Weights of a small transformer language model.
Architecture: LayerNorm before each block, learned positions, biases, tied embeddings.
MLP neurons of a small language model. Each row is named by its layer, matrix (up: input weights; down: output weights) and neuron, and shows model dimensions 64-191. Each number is 128 + 32 x the weight over its row's rms, rounded and kept within 0 to 255. Numbers have three digits each.
Before each neuron's rows, "fires on" lists the tokens most often at its 100 highest values on Wikipedia text that the model never trained on.

fires on: "ot", "et", "o.", "o", "ov"
L6.up118:097125106107113116086098103124125161131085154147080092153092119106120206120074147117029125132129163120168144132155194144145144155098108133121137190161123133149110092092159149138147114071180111125128093176130156133140137121142190122155112158094135145144050165139127151148087180109123110114105148118127141127124172075181098176116146167144159134143091119096154083157168151152162147093111
L6.down118:092092083168166111170134127130148139064111081105157068150136089085165174199165121061073099151119139072167148132108116152154113182131132094136156097178119161138159116077156190139139113191081140129172107071133178119111154083115130094094188081121143148115161146165104134145070132130149091140098101048126113124185087145141078166125127073120132141115085137131121177167133138095115135149132

fires on: "h", "le", "e", "er", "l", "ra"
L9.up668:122057161130118118102163140051098152148130097161150115121087123112145170081069164085112146149118147156120162087137105166147136196142180128161162153132117117109136102177065180135170196129098080128087086142139145163148106128160106143112109117104138150123173112021127181132095091106144128188130091157118164140061138204162102109164180087145088072168140150133057090127152113057104141152067
L9.down668:168139099114157104081185082171116102110110143149147132102121203115145115178105113102165087139132183085112123098136164123174133104116163136101132135176141087150140152144166111069115135142141094140156119120108075132170109156155132131080159148133070111103063183182145113142180135071145089112183161141122115114103144093121128159165127155082104152126169084116145199142070143151154000114160

fires on: "ent", "ow", "ing", "ated", "ating", "t"
L5.up388:116176149179115104066153134152149146113083135177181156076120116075092119119082142129103101126105145104092104148149116112188124136097075117129147131106085055122143177146076136115170141148149168090056148096106102161139151190168119122125132150127122104110160127132131141122083114085190090106190075138111181127130200145140124077146081153082210114131120125130151177152130086191166097158133
L5.down388:139095107195075131123106114101141165185103171067075126138137176103118066122130107055152105104123090144112134136185080076149112075074105128126095136144117204125172126153098132134136145130119067126103122111124165112080122130111088106125145133069111106119164146131144152105061206110151102133132112144110052155125088117174150131189148097124153105146070133149124135102164079076161129145107

fires on: "er", "i", "in"
L5.up281:087133114141133202086125103156167137143146094206103135106203185222147116096114108116157112106101161172134202126128053142120145214151113134119119126145114177170087119122149110148130110106138107161122080129131124152096169082141154133114064167112123165183162161149146155137058155125123107147134160136116112150102154196091087125149113098098137162128064056096116126087104097155095122149145
L5.down281:134155169117166112115152125138114118129118139092105119142079120122145156092162125112170168134165093112182176152195092108095088138136120098146100146189109111108089165157079173140112175119093165152117126194131082082143136116127124136060189121199171088103147133136130075114171129131162086056139147119062087129127145124112112170150156145114116117118083161080114143127132178106086137111142

fires on: " by", "us", "les", "ry", "y", "iam"
L10.up201:042120118140080146153096142133158244091102136120095124142120092165121172087175131171125128099170123120174150057135058080141096121112136146137160173126183159134167125167157089108181125173141094153103158116162111110144145141123152141194124121123091104090132141122145114083095101048098169148072116094150122136055102142099183158159106155133148152154159055075053104093062110126132159084152
L10.down201:121125130071093130158141143164142156119173132150098139105161093144150126145138099154137215106082093120159111147182107083082198046136090161133129124167137157133131077130118142173116079147176129151056173161141121164112118167111123189062141114151102077105128129160157142125081114067104101149085129069176111099123078097102126116093164109131108131167159153171117144199110151088103103178120

fires on: "er", "et", "in", " en", "d", "per"
L10.up587:114163067130180118140143130071129125153053121117148132120247111074134168122105182144095175102130131124193135082135164132129098157111127145092139126135115164149058133155157136154138154159135083115144088174148134167161214146111131122116144106175176120109171118139101091098154111194102115106143159173118091066155116150105101119090089214118130115129070151099142132137132074112128138159136
L10.down587:153102127157098133060135164093097140117155134106149110108050125135133133098150160077166144153135093104137117091112147139124161156123106111110162114122127229092125129165116162105131123107110154146095141117085156085148122168104144123131178142124080170131084185151167155107135103063150070190112176097107203093078092114123157078168177124179109115121126101120164094094154101145107160149167

fires on: "ra", " ra", "raph", "et", " N", " S"
L13.up364:149126140157138146105154106078141142165107129113098097136114113163131095107101087164106165131057137156213114176214111112134076120113119110138149120189169116094124140134068134142136108130139112107080088199126121116114072157094089123103165116136102125114107191100176135141168164133129118138116180138181141158102129171153100111121170179152166100149097117093141122107133118149176177120077
L13.down364:112162111119134100137095146135123103119120140096110128100105155120188136128105154149116138067129085117194168099129130062145100136084100146131172134101069117143066130070157150078103095131083100128075131167113072135125151236094166119214144122162114119118076114116154155124136170126096131148174122121089058100140172091155147099136098111111098162118117141160129144156172109138051118152111

fires on: "s", "es", "al", "a"
L13.up188:126136082161168173096072103179135090132105100120104178101163040165116072130144120132118123054087158131121142043141167109102168147139097063162156165163125118153108134148138147102098150115144093109126090120131105115097155155147121135147111127118151119117119169113162105149129091138190122118097166094112117149113171118123137149147129140114131113119102137097131141144164169130147049175068
L13.down188:139155161074110119084153196070111097116175162136174117104127154133102109098132068196109111124094135163086114096133116157167094112134113133126123133103098082097148119150134150084093178103157125049185169116109075142105118127141187142108138204168084091083124187106161151124150091144073103177124112120131144148133138161163117096126113174115141173109174118161110181120097053146093081135142

fires on: "s", "m", "es", " a", " A"
L10.up658:128142164114134186168116094144154129095184114098091128108121150197115128181141168143152155131089131108093094155116158077170101232135131069074117167079112124122067139110115134116043154062135164144155127143088084130097138114131100097145099121210101124155107102134137160099072141098129102154115146139130155146097128157111127153147105192110110102146069148194133171070123153141139121115129
L10.down658:104072101132106149161171144106137103103090110111107167105053117137089186188187057097113104134121141100143109111150182141146133084135157154092156086122144099177103111118115118164145143105164153036145194037114143179063131145085143145109138095136083113113108065098138146131133110129150070125174081108138086133196163124103125136144134122165090131148138154157127137114086115166126099126128

fires on: " (", " B", " T", "-", " f", "ision"
L11.up70:077153147168118135122087159094132166162134092144113121118131114129205145121087138079060142054102113084140127173138162111131112080101115109095141138134145126102109152142062151131188132111177099158125141110151081058087128154120152035117154150148203142126133214143111129112114142155138132171108145126069109112157080101201154151114142178104089067125100148147117112153133151148153124211123
L11.down70:116101116132102131144087131213166131125097059161139080144077120087148153147109149093124122105098119122130104136143114159104113083095134079077053158090157138101150086111155125115108090116096166185116077064129095171098106113097076136134132157142148150201147140095138150136104167066135149126131157095059126095152152111141123144115105095140182140129166124077114129097078115168056141086147

fires on: "us", "in", "ct", "ir", "ran", "an"
L6.up635:144178147149069180150065087176177134149140137144117146119128056121116085143111123108134136134071103137134119076149091155135136129146113149106119153095132149103106067172151117127125089139102086161156117086121110042157201121082137121156137118154110183107072129104094128148167117106143104168112138173161125139166101147143149114121155173141034136063130104127145123120116125181091143117095
L6.down635:129160166183191137122165159090126160168144053115122123114089105158103083104105081158180158092096126177079146176126109127139155162143197162155098086154137108145161150146122112169068180121157155199139139138108167146118157050160097068151169071133124144088109167119115139143086149138065067150131154079131117080195159110136128061108119086162150085108110173105126127139149104132090130138213

fires on: "ic", "vent", "ib", "iv", " spec"
L5.up536:121111161120108126120113152135078110151106210136108103108134111085157153146165143165060125142107121165117138125136115116124149128120153132105179078104146107173095113094147144111108095144148159115129126168151125118119097112156139117159145159134135123109112105134132102175113109184134178134058131138153106142189212093170010117099108096131100067119124139107140101117134161135121165000085
L5.down536:117131192087123116092153141102115140092141122084126205097124095075146181138065166154105094122076120130079125155142146190127142183167149110142111169191085119125154101109151170129169140147186070120073101085120129123125157116121202156132088082106162083075128157145139078205134084157153125085121175105133126112149094113129067178099094131128185112103094149137153097134157122183091176110083

fires on: "i", "e", "en"
L6.up533:097183115140131127173124089143167117141133091127054141138141093154126134137103165105108106089144151157178206132186117104112094191104074151176121136181112124122149172145150129083049147137134116154152092160188184158116145100080106118124152116065144106158118141148094171113124096145149114132085118088151145138140105162147095152084083184078141104159067076126137136103111096100095117095163
L6.down533:123191129192128139070137049181132144127126114150118118107115224135183165145112164135176148112144129140174147103124101092138139163163144099140129143142128075126085155130073147117126164075122148131095035154166121062081136097209155157111111087146148112086113142093143098100136127157177075116094125078071076115182132159103114110079128066151198131110125090143145155144131128085148151119127

fires on: "t", "as", "ly", "anc"
L11.up370:073171107123094165126156149118120116137096116148104134045138117122054095073130178078146123090176131167150139092081079135177142083090148132109101162117193059221104078103103121153155098108129133156137147127132094136109110111168121108104145144112137159145160172195124159091128174127097158103047172118117190148163163115140138106139107126107114097158163157187123145106165154084116134168176
L11.down370:135047101133126159134163109064146098135127152132077100109105183126144186151144104119118131091124120170126077124135148118120050114105098107159119159108176157098154108151108150137112125126074129161141136176094161146126158088131159188213108156168115111155106093111114130075089176183197106121174141154156172060144057112099085154117179212138101081115129089124150139130110164041146131135093

fires on: "un", "o", "k", "al", "re", "ed"
L11.up658:135131174103123145124093178103070162165120151114088128138136161138153087138070123141102094097158190127138127123105081087105102125147059049133093155162113130152160086101120131157082179129134087175156101133062154159148158089117172134128156124099168183140080108128195075129124171127134095142135121124123088121141095119177196142171149111103153146109099107144171169139168098096106186076057
L11.down658:106117143128190134094094185166145104152111169115050148095153121165117148160089170169116139129161118107079113148119055149136053119091214186105128101132111160061114125125112110108081190149088160090184170170145139141120134151148073087154138161164114088196126151122143104075121122128104108114099088101144113112142106064137119112106102153170080157135098112127136161124100113129151184123191

fires on: "ame", "er", "ale", "a", "e"
L8.up676:082099071181133086148155115127111153140149029127080077092130138094048138157186163100129060100123141149137147169157105125154140111083084076156186110142114091100101107109146148135077095178129187189155102162135160105112147114109112094109128185111138140094166144198098119168092142096151137135155161167095134158137134092167141135110107122148165078137107136115122120121105125130126148058109
L8.down676:141211169117182079114123169069164153150108106131117158106151168162197152156103084125143132120117071122134131118109142188076150168139091153112124122065092120109102086144124141063127105123129155136125129107138170129127142146113108197160099139082114143121160141185141150125183121157143152113134124103080113173154177154155175152129128077106160155111135154118129178107136121131108064147163

fires on: "es", "s", "ed", "ing", " out", " that"
L9.up31:106165101079177173152144081131097084062129130162161153092122087136097109147137119170087143187119120129154147188172077130119132148123152105155135089140163183106093118105121168114065140120128097159123021136082120107108129191176131093180131122152115131136164086132106142126067125131134125125096111136124120141132136198106131205157092146150171099203121105162159116116160125088095113097099
L9.down31:123162141092155113115161087092127135077101126139126195081105123147125128127139121135113123119078141122186115193145102141087099132119115149152042098112117091110124123114057090168139174206152129134153117163099114117081126112111104148050092105120145164150054057176102147176160145108150147136150133087103130155085130084121164132144200113136157149105161159161155116152156138149147114147116

fires on: "ir", "ra", " United", " up", "pt", "u"
L13.up528:071130109103169114073086149164124220135115138153163107198135106114100137137134128207133113091067110070124103128159135143115064122114104110139077116148074107134125164209071109135179150192126146117141142133145129137128138094145166122161170148154138119071065160091133137157127188140158156152139183070171167153147117234134141155164144147094137138114052139119137146124147138109136117129056
L13.down528:140121170138133114205169114115139099152156114101086109119143138213115119145077110092079120108109147170160128156096108058088148137091101098136176162108166158154121120096102128130115126107155052157115185136102128110138136094097104149099097130166095133106158173124124154152155073131109127095133143144092160143152105102119124143137105117103102061143148070128188092157081125161138156153128

fires on: "ow", "il", "re", "n", "o", "en"
L5.up134:114105135082176174121144137088145153161156135098131132154167125073080147141123063188135054098198162076183124142088138137112117130139117065121154122112106050125093115132138085109093097103180099095159131124119172172125175124132187154148105118134095134154172091144146134112133174146139120184119084135096140118129166128130083130152130156080184116150103090100132173155178119119129163010124
L5.down134:079151158117171095078113110145225149144150115142113130165110209093160187168034124118105163107162109083118144134138156166146105175180124101134121098118173091094093162121129179164128127120121105109111169127133107197179099138104123137121128162070122128128135100133194095208053097088156134127169144137111073105147164136143111138106120115127067136167122162148136109156098118097187029147153

fires on: "or", "it", "t", "ate", "ated"
L5.up292:117126119130116093140158106165173100152162094113154162069157089129104134121051168148144111118099062124082104159116171182179164110184054176144136166069095084112111147172141155075125122156106077116136147139083089175148134097095112141178171150094114158097126128209128109159093158129117102128137129155128115162137074144077077104149129185067181115121135120088104131120101098159154102174088
L5.down292:105093127098085118141120097126135144149171179089079133140099124156144113173108121127063148172094137158117139115169118120084133164120104117131089137125145101121138116130110172127112114135106138177124141136052082123137140152176209122103085115117091098136142113085134099094132094130122127162087145084157166172104110160125070081077094083107092071131138177132129072115160097110190132132109

fires on: " w", "w", "'", "y", "he", " "
L6.up141:107105152117118131152176145203152131105102129097181177141114126128117173176168118081186136155079134103081203128070156135157172150135143103145049150170115113121137131101087094108122109161111128147129152137102077115091121085112140114103168118149151125119128108110117177189130081160090058122121130079146099123156128214118082117096172133146183159091144183119164041137126150167116090093101
L6.down141:109166122126089108141102122146065156109131144123125138104119106113087213161077171146131108139129117109055164129147127191137141118128155122137150123130129114127108120157217079099143154116076201131143136159135082130178139112217126133062152143118180127121082153145066103114136090133099168150166117110166135152096194134145179130147104125137106117139123108144127125076135128137149188132092

fires on: "et", "ot", "f", "on", "m"
L6.up506:091139130125068114051091158113179146180167092150158142146105111077171183122162141076076155091077137081109090114121158143207139145193147065147106123168078110163114113103133115127184147109128190111116111094123127119117137128137091123176052158146139188103109137142144120128104193100123108168130078118128077103193119110130150120119135117150115142144134113067129146149115132140129165139075
L6.down506:127115106095118089111130081151142158142120158137216143121098093129137084175133160121085113166168141153117167181170177111155121155131140144101130143125122096120123195129127158106097145174133178101103125138118156151136132111086161168086077114181128091100059134114160091121156112132180100131178144102075178137172145078163127161149108064107112130078136127087145153133157142136159146162062

fires on: "f", "qu", "ep", "et", "ual"
L5.up66:144197133081121147147120212105154102119091196166121122203088076074144163156113139098113156105124149108070097084125183180115172149131176137106125149099172138131120131154153100068127129077082090100176106146156129116164157053089201117135150158143131128091136114113117090126154096119129129127131086090166159119144126175113117104127041118159121112111100151091125140210124111117241122112111
L5.down66:159159150155069111045103151112114123118113117118168080107059154109098124175115170137131140118073197107104067117093154122135133065090143134137080086099116100116179136118131080091172105097166132117186131152112088076118157161128120139097141099110155179202144165102155147142151093085120144139138106163120169118126139170187107092116113163131168127145102112148105108166114165162070108098191

fires on: "es", "ou", "e", "s", "os"
L8.up202:106142138138130197111084144152132179133119079101144108121168144152072116142130144137130094050077141136139080143116126109118175133140160137060148130174120176147102161091179081094139093083180115106118110137073168135079117153136138048117162093090123176090150171100143120109122138166114139145103096092111127157115116104083114155131092149149116168178153082114097124129174129132094079120086
L8.down202:173169099109155090119144116098081146059135133152157149135109113161136112132153085074087079113135130182164093105096161121113089101120140126093140231164118126141117114142132129128121122209142193097161143152218165157101146117146125125138188115107145106066099097122090173184132119104114170133110101131133150139117172138129154110176154102067122176098158116104099124128109050119048096088143

fires on: "el", "e", "on", "ion", "l"
L6.up291:129103143146125152032174148080126141132171137099135110137122145185135123112114097125166132138145160106125078104197068129111205154096145152120172093159106143143144114097114156137141172118114127163093089144143179139110138149113136135129127133097141134179075064114119149134126177115059121137105092129164034186102129159117087125099154124137168111125120129167135100153135131063104126108057
L6.down291:093127120102096137110076063136095075130095167117129136104100125136167076127179092159147140129121158182175145148172121100095151096103153101112097146107168177165133149182105161078104172109092122120112122103144085081131068133140107146196136130123132177084158123155072160152097144138135106109124159071095122146136123158199142149131154057093128177144154130175118133049116149123156103121198

fires on: " f", " ex", " T", " h", " t", "\n"
L12.up313:088100156207120163089110112092097128175111164111180138096132158061149153088107150082085104078107100103160147108131084128192184122134096176124165082117126081101102170137137099157134092138117083149157120158106117169048135082089150136150185191134161137128190116109117143135082110109151159140127118075085106129150102137183148177121087051189133090096105156133106137163157195066104120177144
L12.down313:132158172135091090102140124082132089107148166111129144099161121099120079135158092111168128120116170142136064142135131144152216185144164111071103060103139111092155128163144062145217103120092156119147157080142116187167103128119136139133111110098121094160119145076077091153149136130164156080103178165120124138147130136144157163132038215123113129079130137104131101109134100100130101153148

fires on: ",", " by", " to", "on", "orn", "iam"
L12.up174:126132126055076167151079155148111166161128155080171153084095145147121153038140159161125109118151099102135137124088074081127105172113142178129129073136153097164119163104125152136123101094076148097075199118117126092154130143079174139190101084152116102085152151091205062162147106156121114125165142114135086122098111144133123175130172157134127139105161108116068109151096131097118134098155
L12.down174:157090065107112092133101148136077132129127136154121203160103143112172126103128165075146176086081127125152094106145100157141122154110082093145161152149095109180128144088137157134099128142133134172145157089080161076069161130123122077087130153140205090161118146154173163174101107076111058135142097123068171164114139119132201102082099101155062056117168092124169171169174055123113152118154

fires on: " to", "ay", "ill", "an", "ing"
L12.up648:108116171113160161075195123112134131117113055165159160072072160129066079090134134181178132097016121149139112111145093131132075218211133177146181111115075126121117136149147140159141114122119093157132151157152110129171114147105121094127121156127210114199133177100146114108158107161070128087099143136125106158160098066115172155153112117134136093152170114096160132148068135166152139165133
L12.down648:126144075146098117161145069135154083119135134106114139125103156155172165155074168112214096138182134082157128176098128074084182111139176164077146111129093095051107114124174143122175114154163136154143152119127136096123068097119163153101115114185154164179109150132150121139108087115123054117154123120118127121168070169095101100151143110106084170145145122154093138135115126071120193127139

fires on: "ir", "oun"
L2.up623:108156157124096153114085110171195146144091135133150128173112064146179151098121168124124041141066133114150194084146105155141092106123151087095080110152141149154142100168122163155165124124100145150107085074154133124155155138107156145150147172146118108073095154134091104179135128083131148124097114115118117126131087134101155153139128125094130143092180107104168099091158107128138134208142
L2.down623:182144106098225107129129090137126130082124100110069119147164154103079145160108062110150112147112141151126043144163161115150147084079189114117079147131121130129122134135109165142104152121102111109152165100128154218123128084059075111097139109112140122126117105110142110191086148149118124092178149147118148130123140173117221123046190187133106101085106123098175099184117153119085136112130

fires on: "in", "x", "R", "en", "er", "c"
L12.up120:150132079115167120118102122149139083157112172132104137060150128116099129134140178103098151097102160105128097107070107152184127149137140142081103197114134150098099073114136153140172155088127040125127151117128152140179177117152174136159133147084122171162138118148161150130131112146113144151138108202149206091180133084126169177161176223161146101135143185099168097076123076070106119127129
L12.down120:094136135158116149116116127155110164119147134144104137151036090178121132082145087148138137145156114120189175080157130093120171128097133120142143123145158141132114095132162190093031167132183176103098130153117154051102126233119100150081153103153116101111147150149116201108071156105108142129052080130145066085133124164122159139116147117078129150097114091122085122151070159139137146091189

fires on: "ation", "s", "or", " t", "ion"
L6.up54:116094148161120174122130122119159139157149180150144099106165122098119081143211120113139122084094131168106115132157089126163100145150126145193142061083067107112124103140137242080096139150181119142097132136146118115162128174111133118137165158106091165102115121130104138100183103135136132111059081119090175126106132205105157119119114095167041120124160081148095173160169102118104092077113
L6.down54:089230097115163162107108111057124097089144146108103178173148094124141117083122186159172091145232131063168039151112156141107116131132152133127130155137190060136112062133100102172155167158113144096132086166107135107141068114097148080077160160127104087152113146178091121085084160167139134056095127137152096162154100110153064094115119144132094123129110163124138111110143130143159158129116

fires on: "es", "ra", "al", "it", "ur", "un"
L10.up356:102163145146072159084092118115105141138074025175095103110098131147136130168082119163078143106132192131123083120151109093144118148102160083064120153175097108162124146151062098130089138132119114116195140066113163202133100141089113099169127157165177134148098100147129106182137089074099155138149157125138143132113142159166124110199132167084136109136092161096174105128141128174113147119055
L10.down356:113129175138136125129148084118112086112124180078164096072155145129114161130148120114089146142171090104176174137103106134153115133121112140082111153147164096142056096119119111099126055087136114115114177136120136118123110195155143075073084157166155201084150130193172134097173149201158108120123125159091105175107139136115109172135064124187111177127159122158137140108113107104124131080153

fires on: " with", " for", " /", " between", "The", ","
L2.up473:077182133112153149114128197164189164154148119133133148197080121196104095133127130199092103111179143077127112148110113164087071126141180090117126135105116159131167082175127134082107117085079124037121105147170176142188119141102100161121102110088085117162076150117149093139105117162140119127116143125128119169177189080133141144175074051103064125155136145105072150152137095161121144177124
L2.down473:075093179099154141132115157126120189125151110180112129166137157166111112133109160166129114078151139128163116085134150149146135169105170135132088079075093111158156145154135150167136174132114181128113103188127055142094147130103079095120118173113103108116042176154120139166059092148140110147163107122090132134108123171096084162110136116068126123109138150097148088060096171067173142120139

fires on: "ul", "al", " one", " two", "any", " three"
L8.up600:143144099127094124221111140171106069108081193138190151140140129107114138125115162111139095118090125165138113089138161052114101103073171146109145123107135176095103133106188129123153112143103069122128123094159169109183187181136184110105113171140142170147102100127179060108110122161149094085183096086107093161125134118140161161151108151153148120152146176148155198061086112178049090112127
L8.down600:198152133121120141137130115136148134085092155128123157113151116180148115144151091093138112106101104143150131142145129166157113106111105133131146185069099255174139139141116115121118108130070100180100124152121092130143152082056124113101131143151135144156160144188106171137074134093079126131123078077123092141133101089107122128180113161188116169128167155130110082017147116147093096168057

fires on: "al", " of", "ame", "our", "any", "ose"
L5.up562:073121119164122152191120113148124136169136143128167149132189150092144128197155142110104166168124119193225150089074064096092087104079162093098153114131101160156123149084108171157165130161102129108097137129127093109174121098098134087114111128100123169101203142109207108151090082128095093096161095103111150197149131096124108144100148127122147188165125120095181136138074122079107154093131
L5.down562:164150171117085122162096144085101127119095134048090170116129085110143053102051098136029166155138125116125130126133118097138164136119137198136103132195174170151137151145153134091107103078115081132064131138117169136110152182096120144110120127124107109101145107166108136078178152107161123134154095102125171170123154141100156074088115132146068136114169155110106096060115151199114129132093

fires on: " for", " spec"
L5.up647:150175157129129101107136164197144086130125158149136130132131124189069098104105159063134115113169134163107115118118187049125156167095174136118134108149147141152106098155195159121128134113133104115142116195081079103142139123161131103113129134137110105128077091106120054144134155148183163101082131097121105168134145080111090123129090108088102127210143120149082124130139140154165170106082
L5.down647:127131083102154090126122130153161131129105117204102165136088127128148173128085109132107087061152163120146123156057131141115122185116133141164072087138086136096165153146131145153122134132135133186152057154106079113081111150118161056089132150116113101092083139115082181189118129143095090130155162114153127108165132128143075110090092140004103115161159105124207128111140148167117155150146

fires on: "o", "f", "ot", "on", "v"
L6.up415:143066143146143155038130140145120161177081178154174178159103124092146166118126130132081172131135147119107078092220176079165094088075077125099162087192128125121076170099188140106104118075131095082162154082134133097090170090168104131127099189162144114110134153145108163076113137076132128189152141098109102100159130160142080169133174122085133108097090122070129131152133102145143139115093
L6.down415:126165093144094072118145154132120152145159057091101086109126113118097172113130105156118094193104127133096172156128102120128188180129176113146071068129150154148207114103112113121109113158157162141162089169045103143117064148098134141088117094162086082171152091119118106136122149191152102118156075136051084125150131111185119170113117154112122150172138149096178145185028075148127156140192

fires on: "\n", " first", " C", " U", "–1"
L2.up477:189157135112126057130140063141085099052086112124112097128166081112150194173156117131157123133141184130065140160139116124144088126127070082140183117126096102133117148133126112145156141117147127163137152173085151136070153137093126107043151119150202203146146128167121113104125159149132083070158112108089101124142101107130141109147113112206111076155110183088122143125149137101149126123135
L2.down477:113179093174116151091145089110142133187127130111111111111101147088181123174113122107092106115184127090225119132152120108092120197168131041133140161091162161143136128111147106137112080098128168105124123098145154135174124119145151150196065162103093111138135154102136191142087149147197165125131133128169087136140188113159085145148094089187108139138176109126115096102109158139095095126117

fires on: "ent", "in", "ar", "ated", "ative", "ing"
L6.up78:089115094147168136087170167119147135134139132121076152100149093077118077157098141093130093162129147127067167167174155098131173153118090158132154095091076148172100121106146164138107157158161138117123192131162103134091163129097155168147101131086132112129148076126149100157102108148184117149181130107203124155092125111163112128100082111115218184110123079068140198182138157132186138100100
L6.down78:134164156111148165130100154151075145200092094126111064155108225157128088140143129170097060073131082096148114110142085187085128184109136138172142155114122179047160156103073085158149094129127116082125113093112164094088141099128134172129170150104117145037168147159149136166128122118170080103146115135142111150143164135133129134162159127165121163098148163121104141090114143130096096098106

fires on: " at", " of", " to", "bum", "ear"
L12.up466:123163122137037116136111079162106141130108176139132120133137158178164113161116115137086118117132157150196095100107111108150133100073139168201123154181142087136133135138101128138146142164118138076091148111116122094124121090126113144161106079199170080153176105125154082197141096166101108161089108124181124255088109144117103133130132090122118098124116052119088123189143103078057095083181
L12.down466:103105152121104172113116113096182119130176169110102183134142096064118121089149128121108087084118096096132107100149161177167150148130109152114160125058177123116103202110131140140105096139127081137141070147146098111083132120160154071135186117148180132084148150084125176129164173152066173093119075187116125148128097110125115131139150158070076107146133122143151113154138091165148149151144

fires on: " ex", "im", " record"
L2.up360:107124160163114115159160077128098070105092161097136141092067116157110130164164138111124129102132113092158158121139126103118079175140099165090115110191158057088148096157195116117126186105080098148135175114147126084093127136114125074099155103161089108092109146073116102120139141122085130189189058157122095168155074140095139155155130147128120181126157139137195112206083089111144055124155
L2.down360:143164108133112099122156119170067090167171132144142129080137175086094136168131127102094157086130139109183157163156088135118129139121092200086095134144120129125136108166092138111097169089079135157137138105086156190106092102118148077047160096068120112173050125089093158146178179118111154135180101147207112130098158152148160123153158191079110151135146140144122138151132156078077130163123

fires on: " Pr", "il", " of", "ch", "ary"
L6.up452:131126124120130100137167147132176140155114093103129128125130104150084142100186059164111128152143143124112101138092176109118076100140068181160144163113181117101150124132083057133205190159146135159120191229128136147152157138085138126119138135174174146141110124073096121142187131101091110141087133153044091190118160136104135160107102120172158146147115114115088107118144184147127101076125
L6.down452:126114100114127161138186104102129183103079144131070124172160141128066137140125110181186118165074123127140102109094127093160092114142159122100049158135065113084184147133113169144122191127131147125101100126154140130094169162174129095164145123115167156094112177118135112214106146118089161073132155107053140095091132131154109120064167076176146165032173149165109136136112122144137093145128

fires on: "im", "om", "o", "c", "ot"
L9.up68:099103139171159118127196044140080127120100139107202090126076148110110096116121169125079160161187155101153129108167190139184128103189159155134080119155100144151130115162115111142171188060104091131137192073165137044131117121090109129124181151075123112084086130147125092159077139075135145184185137138133140116164146114104127104135131100044062111144054191107106079176150114090109103136118
L9.down68:152162087143157153150118102183098206147147091116153097113097134088179093097125133137177078106086043111060156120151127115126157099156149099142162094157129131138110172104091152145100135115161069151119139067094092173116081193150167126144127073171169131110153155143080157134172126095164147127159127075153107182149177124160067188126104144104096103156098174127161103151093074082119123178102

fires on: " for", " at", " from", " of", " with", " to"
L11.up296:161122110125070097141145104147114059149090155159082132156170124160086125131083083126131136097140167156130092053148160169115110159043139134159129138113160126109080159143143075185142135099139142130112142166063123136120139155149125168128105124123189150168097135085124098159097118070085105150121113171136156129109145173156123136116073150061085112147129116111163152141159149127092099057180
L11.down296:125183129132091178119132129134115109112168086138114171093174162120162102094107072105091121092116175139143146132136157155170123106179103173143113108101110118139223143129187116180174120102162126128111107078126142107102147166145136105117078131108171097143134129091113139142160133116119065130139187176186136158098134127147086103130082165133087121132112105136188140123123168090072128148089

fires on: "us", "re", "in", "ir", "er", "as"
L10.up16:115161118141143161189137103084133122189116132091171133161115123118138149110092133115146132132129134120110145131190093118158133192167134112132082193149097143140094040112118091167115100227159112169153144119196092137143175152111184086123151098130101143118126124124024087155081115180100081136136158108078151092085144147107122104144040135118094136122067129038179116123150091118164105082144
L10.down16:121154102094152181146155133126137144133110102122113162139169139121109099148113139181131102125051087082164137086078120150158122132077080120195103182099153155095114122137134169094130096078119094131109125110139120166140091120068183156144132171117125165135168139156218086174218122160175182098133096133079127102089075118165070139106090107142206135097123139081131120141120064126140100096155